{
  "n_layer": 14,
  "d_model": 160,
  "n_head": 5,
  "n_kv_head": 1,
  "head_dim": 32,
  "d_mlp": 448,
  "vocab_size": 8192,
  "activation": "swiglu",
  "norm": "layernorm",
  "norm_place": "pre",
  "norm_eps": 1e-05,
  "positions": "rope",
  "rope_base": 100000.0,
  "rope_fraction": 1.0,
  "qk_norm": true,
  "attn_scale": 0.222,
  "bias": "none",
  "tie_embeddings": true,
  "parallel_block": false,
  "init": "normal",
  "init_std_qkv": 0.0305,
  "init_std_o": 0.0,
  "init_std_up": 0.0305,
  "init_std_down": 0.0,
  "optimizer": "adam_variant",
  "lr": 0.00274,
  "lr_mult_qkv": 0.7,
  "beta1": 0.9,
  "beta2": 0.99,
  "lr_head": 0.00609,
  "warmup_steps": 314,
  "schedule": "wsd",
  "decay_fraction": 0.949,
  "decay_shape": "linear",
  "final_lr_fraction": 0.1,
  "batch_tokens": 32768,
  "seq_len": 256,
  "doc_mask": true,
  "train_tokens": 231500000,
  "steps": 7065,
  "dataset": "wikipedia_en"
}
MLP neurons of a small language model. Each row is named by its layer, matrix (gate and up: input weights; down: output weights) and neuron, and shows model dimensions 64-159. Each number is 200 + 30 x the weight over its row's rms, rounded and kept within 0 to 999. A neuron's up and down rows have the sign that makes its largest values positive.
After each neuron's rows, "fires on" lists the tokens most often at its 100 highest values on Wikipedia text that the model never trained on.

L3.gate277,221,154,155,225,184,199,190,209,176,250,174,172,199,244,229,197,196,140,208,189,183,223,214,193,208,195,157,196,211,206,175,209,201,231,224,186,216,201,228,203,211,231,253,167,198,222,178,164,214,165,197,152,216,186,198,210,110,169,214,247,228,162,206,261,186,170,195,210,196,210,150,189,229,178,193,229,195,231,207,205,230,143,150,238,241,257,246,199,169,195,222,227,149,190,269,195
L3.up277,192,175,201,201,197,213,211,195,221,121,196,186,190,235,176,206,186,208,184,217,254,226,177,155,237,207,196,180,143,184,198,158,195,167,175,220,183,236,202,193,233,222,167,209,229,219,206,191,181,188,242,201,180,223,215,211,190,206,172,192,196,251,192,230,223,230,233,221,230,239,207,263,143,274,146,195,262,220,198,212,194,192,172,218,276,201,186,139,190,238,192,191,146,193,265,222
L3.down277,183,233,186,173,219,171,181,192,228,209,154,228,214,175,185,202,217,274,167,188,230,183,228,205,237,216,176,259,205,171,201,195,168,187,163,189,222,175,207,227,225,206,185,295,159,180,195,177,172,176,198,220,245,133,197,151,212,145,171,204,177,179,237,193,136,187,216,187,252,265,159,219,153,204,227,196,163,219,187,199,229,230,171,179,198,205,206,176,207,194,240,222,201,194,178,170
fires on: "on ", "-", "of ", "by", "Pld "

L3.gate195,208,215,190,222,176,225,223,204,138,178,178,127,205,246,198,196,228,183,186,177,135,232,250,191,170,184,237,182,191,187,219,171,100,220,184,203,248,183,224,189,189,214,227,198,180,158,206,175,221,194,220,222,167,186,192,215,183,245,192,213,229,231,153,256,302,203,176,190,122,188,205,171,205,200,257,204,198,205,239,165,219,202,204,258,229,249,193,163,193,212,173,249,180,177,232,222
L3.up195,198,179,185,222,170,189,201,147,237,195,241,219,188,257,178,204,210,162,165,183,240,179,190,200,217,203,157,175,192,246,277,226,171,153,206,247,212,195,198,203,174,238,232,220,196,196,203,218,194,193,187,258,221,213,228,208,205,185,232,193,200,230,215,216,219,203,202,140,200,183,203,204,156,226,162,157,160,246,222,227,181,202,187,210,215,239,195,180,223,213,229,184,228,176,219,270
L3.down195,191,240,227,172,199,212,148,276,224,214,212,182,186,206,212,200,220,226,119,203,279,171,187,240,192,179,207,219,225,231,232,188,244,190,223,155,210,168,242,209,189,185,238,203,153,267,167,201,191,187,137,234,188,179,198,177,147,239,175,248,192,237,217,179,166,189,228,219,206,151,213,224,161,222,168,199,209,245,209,168,188,197,205,190,200,174,177,194,244,154,223,176,159,171,191,198
fires on: "of ", "°", "/ ", "their ", "on "

L2.gate85,235,226,221,221,181,231,235,175,210,164,215,212,240,232,126,179,171,205,209,181,232,214,205,162,173,155,167,222,173,177,195,225,178,216,196,182,267,245,216,234,209,223,176,225,196,156,206,175,197,202,151,195,125,207,242,209,140,194,215,164,252,144,195,214,143,180,155,214,223,199,208,190,133,185,173,194,203,199,215,235,208,173,235,176,186,196,204,233,225,215,144,211,203,179,228,184
L2.up85,183,144,185,236,208,182,244,158,178,235,167,145,241,227,249,185,209,214,180,234,211,149,196,266,226,186,168,179,204,189,143,242,224,188,203,183,198,159,222,185,203,222,242,238,177,174,195,193,162,219,128,222,181,182,220,253,140,215,258,153,200,161,116,235,166,205,167,197,153,189,181,213,203,205,209,151,175,243,196,248,191,170,194,195,208,186,203,232,208,183,192,213,217,219,191,253
L2.down85,175,169,219,222,208,218,219,206,233,225,179,181,269,226,193,252,136,229,230,247,233,228,188,200,198,148,265,207,182,239,220,151,226,185,207,200,229,197,173,173,239,238,208,231,177,223,182,150,179,184,196,205,226,189,182,235,157,154,194,180,221,191,108,236,161,266,226,219,234,235,245,187,158,195,176,180,193,174,192,238,204,196,228,181,225,200,168,266,195,169,190,227,264,171,202,152
fires on: "f", "sugg"

L7.gate433,203,239,138,213,181,199,214,194,204,249,146,230,229,151,216,178,214,193,218,160,219,217,185,184,195,185,149,178,201,207,195,167,198,199,247,183,156,215,239,210,235,246,231,190,163,189,186,173,154,188,189,190,229,135,211,223,195,200,221,187,167,173,169,217,248,224,187,172,209,148,176,236,193,199,197,251,149,193,190,211,247,192,185,192,172,212,189,156,177,210,167,217,256,166,172,224
L7.up433,181,193,190,207,185,264,213,234,247,217,193,184,200,164,209,196,153,167,226,177,232,230,173,252,230,238,270,171,208,200,232,219,192,257,155,177,185,204,192,205,171,126,208,192,177,188,198,201,208,181,201,169,167,209,186,225,183,199,210,275,197,207,171,224,216,185,217,169,200,182,216,237,223,144,187,215,232,130,194,202,193,200,163,144,197,251,214,193,180,173,224,212,180,212,178,235
L7.down433,181,181,185,219,138,191,170,189,189,220,185,153,171,186,182,224,139,170,207,209,174,214,180,222,213,217,227,193,223,193,193,216,232,246,194,187,271,123,243,221,253,172,157,229,167,220,186,204,183,110,180,184,223,213,170,183,222,169,262,215,174,225,159,190,181,246,181,193,179,203,211,209,183,222,245,193,225,166,159,186,201,241,244,199,153,206,214,251,195,243,231,194,187,195,251,158
fires on: "S", "H", "R"

L3.gate212,220,232,184,198,180,182,137,185,216,228,189,171,181,182,174,195,191,184,279,177,168,165,206,197,219,226,153,224,153,166,218,203,212,184,253,177,190,190,191,217,230,250,206,170,161,220,211,229,225,195,237,200,202,151,220,283,203,214,214,209,182,180,155,186,183,197,211,215,209,185,254,246,233,208,197,209,244,235,212,202,220,211,186,210,206,201,172,166,172,182,179,199,222,165,182,174
L3.up212,167,182,172,175,189,232,195,274,161,246,231,141,257,191,171,197,190,177,169,250,196,211,194,222,154,215,150,161,140,181,194,211,200,213,192,142,201,219,178,193,193,194,178,182,204,208,209,170,168,210,152,135,246,196,219,266,206,159,204,217,252,185,199,196,159,203,220,208,244,183,177,252,215,184,188,185,183,171,261,206,189,227,155,231,222,179,187,234,203,191,209,126,218,222,193,235
L3.down212,196,256,178,207,195,265,173,206,217,184,193,189,214,170,209,142,232,193,198,198,146,183,211,181,183,216,197,172,206,195,223,211,208,209,183,216,195,199,126,191,148,251,191,150,253,225,207,203,214,206,242,200,127,170,231,220,238,175,198,177,123,201,204,173,195,248,184,195,169,226,229,228,198,243,155,236,232,193,181,187,220,218,244,226,193,173,253,171,199,220,189,228,222,201,210,238
fires on: "S", "Championships", "s"

L2.gate413,192,198,181,228,185,186,221,214,73,218,214,143,216,179,180,171,177,254,200,214,178,188,236,238,194,218,203,191,182,185,236,220,248,254,200,163,230,261,196,216,184,209,229,229,186,185,184,180,203,264,182,191,190,142,194,196,203,190,160,191,222,214,191,228,149,200,153,218,209,161,233,210,192,154,216,178,191,180,211,173,235,165,171,208,183,191,215,254,218,236,213,210,198,182,202,192
L2.up413,211,191,170,255,180,178,240,219,200,193,201,177,194,146,224,180,151,232,217,236,209,216,224,206,189,219,237,276,225,176,196,211,273,217,233,207,206,187,176,224,137,219,213,217,206,226,261,193,209,244,195,269,172,191,176,202,175,171,180,229,156,164,146,190,221,232,171,198,165,191,209,177,203,174,197,130,160,186,244,225,240,178,174,144,213,159,172,211,241,237,197,198,237,175,216,174
L2.down413,237,193,208,231,152,173,199,211,200,225,176,201,198,177,207,278,179,255,216,177,244,212,240,167,200,217,214,218,270,207,236,206,229,193,163,165,196,171,226,160,141,202,187,196,240,216,248,172,166,211,244,248,219,169,263,203,204,147,206,152,187,205,167,269,184,235,163,236,213,241,201,208,208,202,194,182,146,183,205,208,175,184,158,187,183,136,191,203,216,179,154,235,205,165,222,181
fires on: "to ", "i", "Ap", "f", "Suc", "Of"

L10.gate397,183,248,184,236,199,204,197,192,228,171,242,173,184,175,220,201,168,220,188,169,246,188,187,201,268,217,244,218,184,235,177,196,222,152,208,177,210,187,191,265,161,173,202,224,214,182,184,252,258,216,197,228,207,214,212,178,225,216,141,194,251,218,199,160,191,172,174,175,186,167,211,229,195,138,202,184,195,153,231,208,212,208,208,189,205,215,134,212,190,220,200,158,245,217,166,224
L10.up397,196,213,146,173,243,160,191,224,210,216,170,190,198,209,158,193,203,186,174,244,176,159,156,218,220,177,173,158,218,164,161,238,192,193,221,190,209,143,234,167,205,165,192,260,156,197,204,166,255,212,177,213,203,179,226,194,211,217,204,220,237,215,252,163,235,199,253,231,215,220,218,195,222,222,126,261,186,188,260,244,188,188,202,213,238,228,196,224,244,197,205,224,205,206,197,144
L10.down397,180,159,191,173,248,170,214,210,224,165,215,269,196,209,225,188,173,157,233,215,268,244,220,190,242,203,161,255,244,188,236,212,162,247,138,206,95,165,201,202,189,218,153,216,200,218,231,242,167,234,172,226,214,185,193,172,196,218,168,207,199,213,188,236,228,226,239,176,203,206,155,193,210,160,236,196,152,234,233,231,192,141,211,182,182,181,196,190,194,222,188,184,179,173,176,162
fires on: ", ", "she ", "\"", ": "

L2.gate190,261,198,142,155,227,197,167,225,150,182,193,137,211,252,263,185,143,207,185,193,193,199,223,201,246,190,195,190,203,238,183,191,198,224,223,142,197,202,190,180,185,219,208,183,172,170,223,209,219,186,211,169,201,212,204,166,158,179,218,194,218,187,202,256,218,210,210,220,216,224,224,217,214,201,138,186,222,195,188,204,243,224,143,162,228,231,244,154,204,198,219,141,199,185,167,163
L2.up190,192,159,211,150,211,199,153,229,213,193,204,151,235,264,188,198,157,219,154,215,217,165,200,171,298,183,177,196,184,214,233,224,230,197,143,226,189,162,205,192,197,188,160,156,143,211,177,179,172,202,175,185,180,238,226,198,202,190,199,237,191,218,159,214,241,247,166,216,246,232,219,231,172,204,158,210,223,227,208,248,199,215,215,183,187,146,238,212,252,219,160,215,158,171,269,161
L2.down190,182,215,186,172,240,186,219,190,289,222,165,159,195,183,189,245,201,223,201,204,145,214,170,185,191,238,194,220,187,264,180,200,213,195,136,196,194,237,195,235,198,203,228,194,191,205,229,198,196,202,159,219,220,255,203,144,194,176,277,226,201,216,197,230,229,194,196,184,181,185,165,189,165,207,169,150,180,248,211,208,192,215,187,206,223,167,256,159,227,191,185,204,207,152,197,172
fires on: "at ", "At ", "by ", "from ", "res", "as"

L10.gate122,203,216,181,142,225,197,162,238,164,209,184,159,225,228,192,212,207,190,147,181,191,175,144,234,214,246,212,258,158,218,223,160,204,231,229,196,241,227,213,236,192,220,217,205,225,188,190,156,160,192,221,230,166,227,159,221,213,204,257,157,197,227,265,199,267,211,147,219,217,223,213,179,236,196,229,168,215,198,187,189,237,209,172,160,211,229,173,197,203,196,195,204,224,204,230,143
L10.up122,237,203,228,181,166,185,177,236,218,185,204,201,213,209,227,214,223,195,183,227,182,206,177,206,177,260,170,169,204,220,251,246,203,199,174,222,206,201,149,174,220,261,216,195,208,199,236,170,191,178,199,257,163,160,180,209,214,182,236,216,142,158,181,189,179,182,185,241,170,217,222,170,165,101,143,209,147,205,228,166,232,228,214,186,202,250,220,246,190,211,170,245,202,218,196,202
L10.down122,147,249,201,161,241,191,261,167,169,241,185,179,208,173,167,253,206,224,217,165,171,252,209,238,236,195,183,229,208,246,189,155,196,201,132,238,167,202,171,216,182,165,191,206,237,184,240,242,186,161,222,221,240,182,119,200,220,185,158,207,210,238,199,181,174,208,192,134,222,164,146,228,185,230,180,232,181,235,187,204,171,175,228,239,203,158,191,210,205,215,192,173,189,211,221,188
fires on: ", ", "\n\n", "by ", "ten", "as", "at "

L3.gate32,277,164,213,194,209,175,226,223,156,206,245,177,231,222,180,193,147,218,211,194,218,234,202,148,161,223,203,188,151,219,203,174,208,211,225,199,190,224,220,194,172,198,209,227,165,137,177,183,167,198,210,242,229,206,192,180,131,231,139,187,277,225,179,257,222,238,207,260,267,231,240,193,186,221,186,211,197,181,237,197,171,166,202,232,241,174,157,147,218,202,227,203,233,164,170,193
L3.up32,137,200,184,262,149,208,207,214,228,186,202,160,253,150,228,204,173,162,250,177,285,175,180,190,266,183,218,184,208,230,205,168,186,202,219,240,199,171,167,182,253,151,250,221,225,244,166,179,232,212,150,199,155,203,238,211,170,206,228,227,230,187,170,159,194,180,174,296,183,212,242,226,199,183,189,216,188,163,205,194,161,224,211,173,205,187,230,213,184,165,186,173,143,193,232,189
L3.down32,161,139,189,174,158,202,204,221,273,184,198,228,167,169,196,180,204,253,207,235,236,208,191,179,199,204,182,228,210,178,215,221,221,230,206,196,239,198,152,194,256,218,199,160,164,202,169,170,193,184,176,197,215,179,145,207,192,155,228,222,209,188,178,200,198,216,185,210,202,186,184,147,211,160,155,200,209,203,172,195,167,226,190,238,228,180,153,238,213,196,199,175,269,194,198,207
fires on: "=", "ou", "A ", "a ", "out", "f"

L3.gate57,201,196,199,154,155,207,243,247,169,181,225,200,208,202,147,204,217,178,209,184,234,186,194,185,188,250,222,237,171,159,211,229,239,208,255,188,216,191,182,203,186,219,196,248,162,162,156,237,187,201,190,212,203,233,218,169,166,201,193,202,236,197,233,170,225,246,158,185,142,212,139,184,168,153,175,230,183,186,178,220,258,168,191,194,220,157,183,215,174,138,134,225,219,201,220,207
L3.up57,181,199,165,208,231,138,203,213,218,178,148,129,175,220,230,211,204,229,213,237,170,163,164,186,181,167,206,190,165,202,254,159,198,203,229,180,259,174,186,179,184,230,192,245,239,206,137,184,250,156,186,193,230,197,244,192,161,177,254,228,266,223,222,243,218,180,209,166,234,167,209,212,235,192,247,229,207,233,132,241,182,219,182,239,213,214,220,193,179,205,246,189,161,226,211,216
L3.down57,178,174,178,132,216,156,200,208,199,206,170,229,223,203,193,267,212,196,226,182,218,205,195,224,250,214,158,241,191,237,186,199,179,166,180,237,237,212,226,161,212,190,219,206,208,178,161,179,221,168,198,187,237,202,228,177,225,196,147,196,243,145,152,231,247,235,139,188,181,213,198,230,171,194,203,211,221,185,229,223,186,252,139,187,198,242,231,175,189,232,173,214,200,267,190,280
fires on: "s ", "its ", "' ", "6", "his ", "her "

L5.gate225,271,169,194,232,157,196,241,185,217,153,226,141,193,216,141,175,227,224,230,235,215,222,193,221,210,191,244,232,156,214,146,257,246,213,224,224,194,221,158,198,195,264,188,203,181,220,222,166,201,171,221,240,229,209,207,172,157,208,195,223,201,238,201,208,191,204,221,223,240,207,203,139,206,220,126,150,206,138,186,212,186,210,210,179,223,230,188,149,188,221,175,168,236,176,245,224
L5.up225,193,209,196,223,236,199,216,203,174,182,192,126,137,244,200,199,215,202,220,122,189,177,206,234,166,227,234,218,193,194,190,213,187,252,247,219,197,246,183,163,215,220,235,230,148,114,140,158,203,226,213,222,244,181,259,218,221,236,230,164,175,174,171,208,196,189,170,186,186,155,192,210,171,176,210,203,195,259,196,214,218,192,137,189,192,166,184,224,202,196,193,183,242,177,167,273
L5.down225,184,176,207,226,192,206,197,182,223,181,231,192,172,201,182,189,158,239,169,206,176,240,168,190,213,198,227,248,125,244,192,190,209,247,231,209,189,211,136,151,139,205,198,188,187,210,246,191,145,200,208,222,242,202,169,172,242,170,188,248,179,227,149,172,234,229,190,197,232,180,201,206,226,229,120,223,231,192,168,252,182,233,242,177,212,250,169,168,204,219,181,202,225,236,259,253
fires on: "st", "m", "ed", "ally", "e", "f"

L3.gate131,227,208,214,234,144,164,225,206,155,241,200,195,196,191,152,201,231,149,215,137,200,163,229,197,205,206,208,237,199,163,209,164,227,211,226,198,253,188,215,201,204,224,113,188,189,161,202,189,214,185,183,159,195,99,207,220,205,183,201,164,187,176,209,241,226,179,185,206,223,227,255,252,225,190,240,174,188,218,207,146,212,200,215,185,183,212,175,262,218,248,95,243,200,211,188,185
L3.up131,229,179,159,233,210,241,270,226,253,214,164,184,199,225,195,204,202,204,196,171,177,234,189,240,156,180,216,177,271,237,196,224,183,221,219,195,155,248,198,209,169,187,151,168,146,224,196,198,198,173,227,201,226,201,216,274,225,184,182,235,144,196,209,180,207,190,236,181,190,205,189,220,177,171,144,216,187,185,211,190,243,181,148,186,171,242,170,198,158,154,245,164,233,197,170,213
L3.down131,204,187,185,169,176,239,211,199,217,177,183,170,189,225,240,168,171,164,213,149,131,201,169,194,170,211,195,174,207,184,202,237,199,254,207,231,172,170,195,239,183,197,192,203,173,227,240,208,193,204,200,143,207,212,172,220,189,156,250,192,147,184,171,170,227,220,173,174,189,204,172,212,195,190,193,164,204,168,143,213,181,186,218,185,196,217,261,218,214,222,145,219,223,183,255,235
fires on: "S", "R"

L2.gate414,255,204,176,223,146,209,260,195,152,224,206,175,219,219,217,157,272,199,246,232,229,205,177,213,201,199,209,162,218,210,181,199,218,125,134,170,199,234,223,133,213,177,187,250,156,257,172,192,217,221,213,172,207,142,182,189,205,184,162,165,186,167,181,201,192,225,188,204,223,159,176,223,232,182,195,181,207,225,238,143,228,189,217,208,185,216,213,256,210,194,162,243,98,201,221,156
L2.up414,211,221,176,194,173,206,275,199,232,255,235,227,211,174,225,187,194,227,196,189,228,188,184,226,214,202,162,212,229,165,191,229,198,177,177,145,175,261,179,128,235,185,167,230,121,228,235,198,211,181,196,189,244,202,172,232,240,163,265,198,216,187,189,213,235,250,229,226,180,250,248,230,225,187,197,179,203,254,191,180,189,153,185,171,161,230,251,221,236,260,201,199,218,223,168,213
L2.down414,163,234,179,149,201,182,189,234,238,202,210,212,182,186,228,278,187,235,177,167,200,219,194,195,165,203,219,204,175,219,234,200,216,185,174,200,196,235,226,225,248,187,189,185,222,218,225,168,185,238,184,159,194,221,241,252,212,129,267,215,162,227,133,231,192,224,230,185,196,201,259,180,197,149,215,224,212,221,184,181,215,213,185,203,135,172,259,191,174,206,193,236,200,214,207,198
fires on: "R", "Gu", "Ger", "Jul", "Jan", "Tun"

L3.gate103,222,229,144,219,183,183,213,209,178,189,159,152,230,188,179,194,198,208,234,254,181,184,202,190,206,198,237,179,152,178,247,230,192,201,218,224,201,192,227,171,179,234,182,193,252,161,172,180,140,182,308,226,165,232,202,200,208,227,179,235,167,173,132,198,218,239,182,186,177,222,202,234,219,156,253,211,164,174,159,213,212,166,214,228,199,212,205,175,202,202,197,241,174,181,208,216
L3.up103,181,183,234,255,207,201,278,159,191,221,215,195,212,159,200,198,164,181,184,215,211,243,168,244,150,182,173,173,202,203,233,194,210,197,194,203,177,224,209,210,190,174,168,155,221,200,199,194,195,212,226,177,188,207,218,286,226,218,169,216,158,209,229,149,157,207,242,192,243,190,234,185,227,206,164,208,195,213,233,180,201,232,244,169,174,200,188,203,155,200,191,204,157,225,167,195
L3.down103,186,183,202,217,217,224,274,205,179,226,191,221,206,167,201,184,223,198,168,213,182,205,216,225,207,201,184,165,168,219,232,204,193,233,167,190,177,168,159,166,167,162,167,151,203,235,196,181,149,207,189,189,179,199,163,202,244,141,193,189,140,211,176,192,180,270,241,213,219,189,299,191,213,210,145,164,204,168,212,189,210,183,192,210,202,233,213,138,198,215,252,186,223,205,251,193
fires on: "ri", "di", "fi", "in", "uni"

L3.gate14,231,214,189,240,239,184,200,235,159,242,229,154,216,217,164,177,167,223,191,215,231,172,267,217,189,195,181,209,154,183,148,200,194,202,220,207,262,167,206,198,169,185,182,214,157,159,173,203,183,218,199,205,187,183,198,230,190,274,135,180,222,216,228,276,148,216,178,231,178,225,172,212,154,265,165,206,213,228,216,254,201,164,163,189,230,192,236,204,201,201,207,235,240,177,223,197
L3.up14,228,163,193,246,234,195,167,197,236,219,178,229,202,185,205,238,217,183,204,192,164,183,226,161,249,216,176,156,242,231,208,207,277,147,211,208,239,195,194,234,224,233,240,206,180,198,234,201,235,217,177,215,187,211,135,180,154,236,205,178,215,179,167,193,198,207,163,220,202,199,217,190,202,212,178,170,202,213,231,214,193,164,187,195,211,182,184,160,204,224,216,169,228,189,157,224
L3.down14,223,247,217,188,199,158,211,189,182,255,186,274,179,179,255,169,156,232,209,177,236,185,212,201,173,191,193,200,252,247,194,233,210,199,192,198,218,220,155,199,210,172,212,186,174,251,195,225,166,211,202,214,230,234,216,172,204,236,215,180,151,178,179,171,185,252,234,178,223,222,200,250,168,255,178,132,214,209,244,189,180,171,245,213,206,222,155,170,215,180,192,182,161,187,214,208
fires on: "sub", "by", "by ", "of", "f", "/ "

L7.gate364,211,245,152,117,219,207,170,203,241,194,217,201,239,169,212,179,134,221,184,205,167,258,204,145,259,220,223,211,190,201,192,221,216,212,216,199,254,190,188,200,217,235,230,190,180,184,163,144,240,174,209,236,164,185,190,227,257,198,189,209,240,174,246,152,219,205,198,228,182,203,187,209,231,182,143,247,185,184,213,212,222,176,198,170,203,247,174,212,219,213,198,254,206,178,225,193
L7.up364,203,157,159,246,187,224,248,170,206,185,195,227,186,191,179,186,179,184,200,222,214,205,167,183,189,199,171,207,205,175,210,188,253,193,244,122,159,170,231,217,185,250,164,174,174,197,201,225,216,201,200,226,207,235,166,263,251,222,205,191,117,184,147,216,262,259,205,183,237,213,247,178,229,228,221,191,184,183,164,213,174,205,193,242,222,189,184,145,236,241,226,209,206,220,189,174
L7.down364,175,169,202,235,179,242,187,151,173,173,190,187,224,226,166,214,210,178,222,177,231,258,218,216,164,213,198,174,199,216,253,184,193,167,200,240,200,188,245,228,190,240,175,199,162,245,202,187,211,239,174,142,294,195,201,213,205,165,222,122,177,195,175,188,213,218,196,158,211,221,188,207,204,146,213,283,220,213,164,236,161,154,141,160,186,217,199,165,161,185,202,189,222,171,222,173
fires on: "E", "A", "re", "m", "op"

L11.gate70,213,148,214,255,151,220,202,169,188,222,188,184,249,241,171,197,192,219,158,176,211,214,224,210,197,183,213,216,187,185,190,198,181,243,187,161,211,154,240,205,180,197,175,213,175,225,180,198,190,193,211,233,228,174,189,215,153,221,156,197,209,153,250,258,205,173,194,257,201,175,151,199,204,233,219,225,180,202,266,157,206,193,217,173,172,216,161,226,216,200,193,223,206,188,243,224
L11.up70,217,209,262,214,149,183,197,189,214,167,237,220,206,215,234,214,138,234,203,231,238,134,228,167,237,224,272,184,104,181,204,197,163,197,213,165,181,222,190,190,151,193,176,195,191,154,224,151,221,211,219,234,171,181,250,224,186,207,200,190,234,158,190,198,231,214,249,180,198,212,176,173,167,213,187,195,206,170,232,176,222,222,192,210,213,183,218,176,168,197,202,245,257,216,202,181
L11.down70,171,199,202,237,195,221,164,268,202,162,187,226,214,207,238,243,222,170,183,168,204,167,165,211,253,200,197,229,184,148,226,201,152,229,189,174,172,154,197,227,180,221,133,195,177,178,205,174,178,220,216,252,226,211,158,157,205,199,163,202,207,255,209,200,167,195,204,225,175,215,222,191,183,183,216,269,216,190,182,218,176,244,200,236,229,227,168,204,161,207,151,194,290,215,235,208
fires on: ", ", "in ", "of ", ": ", "on ", "studied "

L3.gate216,209,194,183,217,211,168,239,194,191,159,232,189,214,194,183,182,193,178,251,238,154,253,218,171,180,224,247,198,220,106,202,178,185,235,206,168,215,179,201,176,175,239,204,221,221,189,183,196,197,193,207,257,199,240,120,177,194,230,180,229,220,256,203,226,213,181,149,273,172,217,206,209,206,192,190,197,167,205,190,162,167,113,206,224,190,243,224,170,203,217,200,206,199,174,236,214
L3.up216,207,206,237,220,205,205,237,147,202,217,201,184,241,169,181,201,189,242,172,187,248,197,228,202,176,181,272,161,172,176,247,208,219,233,169,218,221,198,201,201,184,180,180,195,176,186,210,236,187,191,228,241,146,270,211,282,220,212,222,171,202,211,200,194,163,221,176,216,173,179,219,160,182,216,174,175,211,213,152,173,186,175,185,168,267,229,185,207,202,235,181,174,160,248,163,214
L3.down216,158,213,235,178,227,202,220,176,191,190,212,160,229,212,214,235,199,185,209,195,150,188,172,254,163,162,211,140,192,163,190,242,205,248,244,181,162,235,177,189,153,212,255,219,248,176,190,123,228,247,174,180,208,198,149,190,246,157,191,154,194,222,220,201,180,192,219,204,221,173,220,170,188,257,218,188,152,195,230,185,192,233,174,217,232,171,218,240,234,224,247,201,163,187,226,205
fires on: "in", "over", "op", "fi", "app", "in "

L8.gate440,221,196,212,202,198,219,170,196,191,209,190,197,208,284,200,189,141,164,173,209,229,166,236,246,186,174,201,209,169,183,167,229,154,202,163,212,241,225,189,195,210,224,215,251,266,180,202,164,285,140,160,202,272,217,176,209,143,209,138,150,268,214,164,217,152,236,170,236,222,216,184,195,204,175,181,205,157,195,152,247,241,165,203,180,212,200,199,241,197,216,184,204,271,166,175,191
L8.up440,207,167,137,240,211,224,224,176,218,207,185,241,206,257,163,217,185,217,204,240,217,208,162,250,204,143,219,182,154,229,185,178,156,173,227,229,245,143,192,178,203,211,232,230,198,195,169,210,218,156,214,205,231,183,198,198,181,210,207,184,201,254,145,192,167,175,168,179,220,194,214,154,155,191,178,200,235,152,182,223,267,180,189,165,232,213,179,226,168,162,181,204,230,193,190,177
L8.down440,182,165,158,241,211,193,238,207,181,233,155,202,156,221,193,180,199,217,202,235,181,236,108,185,195,168,206,227,147,211,213,201,199,208,200,183,208,214,145,185,232,216,266,203,177,222,204,179,246,197,205,167,170,158,179,237,204,165,196,145,245,217,168,184,153,198,200,184,254,238,185,201,220,191,196,178,187,195,171,223,202,168,230,156,179,181,148,213,195,206,168,210,254,204,173,207
fires on: "f", "F"

L8.gate203,189,150,190,193,212,132,189,179,208,211,157,191,219,230,167,172,243,209,238,233,245,192,210,220,191,184,158,237,201,186,159,213,175,170,249,208,224,144,210,150,221,190,228,265,161,186,181,160,235,230,197,223,216,144,226,212,195,229,173,239,187,207,231,233,188,243,186,201,187,145,168,189,157,241,217,227,195,220,183,208,233,216,171,223,193,148,200,209,180,202,208,212,184,178,203,149
L8.up203,222,157,190,229,181,222,190,175,179,139,148,176,198,203,183,227,256,169,170,130,189,206,176,256,139,182,189,211,182,154,190,232,210,168,233,224,194,206,247,169,184,202,202,197,161,195,165,221,159,132,229,219,255,210,226,201,186,204,202,215,204,207,245,281,202,207,207,195,176,182,168,247,180,154,208,203,206,222,181,194,187,192,220,196,205,203,255,150,153,217,166,181,217,249,199,264
L8.down203,181,187,159,169,166,174,191,197,165,193,173,191,233,215,211,203,209,180,219,197,214,189,183,163,259,207,185,212,201,221,258,214,182,179,194,239,214,171,203,163,148,179,225,214,223,186,208,151,236,206,264,233,196,136,211,235,186,213,216,185,165,247,182,236,220,208,184,217,135,180,178,167,181,211,212,182,189,209,199,199,179,209,162,160,176,167,227,204,185,251,207,207,237,161,181,174
fires on: "his ", "s ", "al ", "-", "His ", "' "

L10.gate417,183,254,158,222,181,147,200,216,168,186,154,161,225,179,167,156,199,209,211,208,169,165,187,250,263,218,214,222,200,206,175,230,216,163,192,182,203,132,204,224,239,209,237,219,240,163,218,164,220,204,199,190,213,183,201,215,245,199,233,166,143,219,239,175,234,192,235,212,159,212,192,173,266,200,200,220,158,173,218,197,220,150,182,227,216,242,201,216,235,208,167,172,225,213,193,218
L10.up417,237,196,182,158,173,239,195,195,189,192,200,236,221,125,210,187,187,212,184,253,226,231,198,153,158,200,194,213,223,201,192,166,193,214,205,216,193,145,183,196,192,179,237,212,214,264,203,208,220,176,258,192,208,244,211,190,200,201,234,246,207,203,178,283,247,284,223,152,214,255,164,181,146,203,173,259,175,182,198,184,216,215,169,232,183,175,209,207,205,211,225,232,234,232,163,215
L10.down417,186,216,193,183,198,224,247,194,235,212,191,230,207,207,212,140,229,256,152,218,269,214,189,167,185,173,190,224,262,231,233,223,230,238,210,256,219,181,178,167,156,141,236,178,144,177,187,216,153,205,197,198,176,157,183,189,214,280,207,189,222,196,206,188,175,207,193,211,160,216,182,230,211,216,207,226,197,209,225,196,188,163,230,194,216,219,142,195,219,252,213,172,279,186,179,177
fires on: "\n  ", "\n", "\"", "\n\n", "Pe", "Don"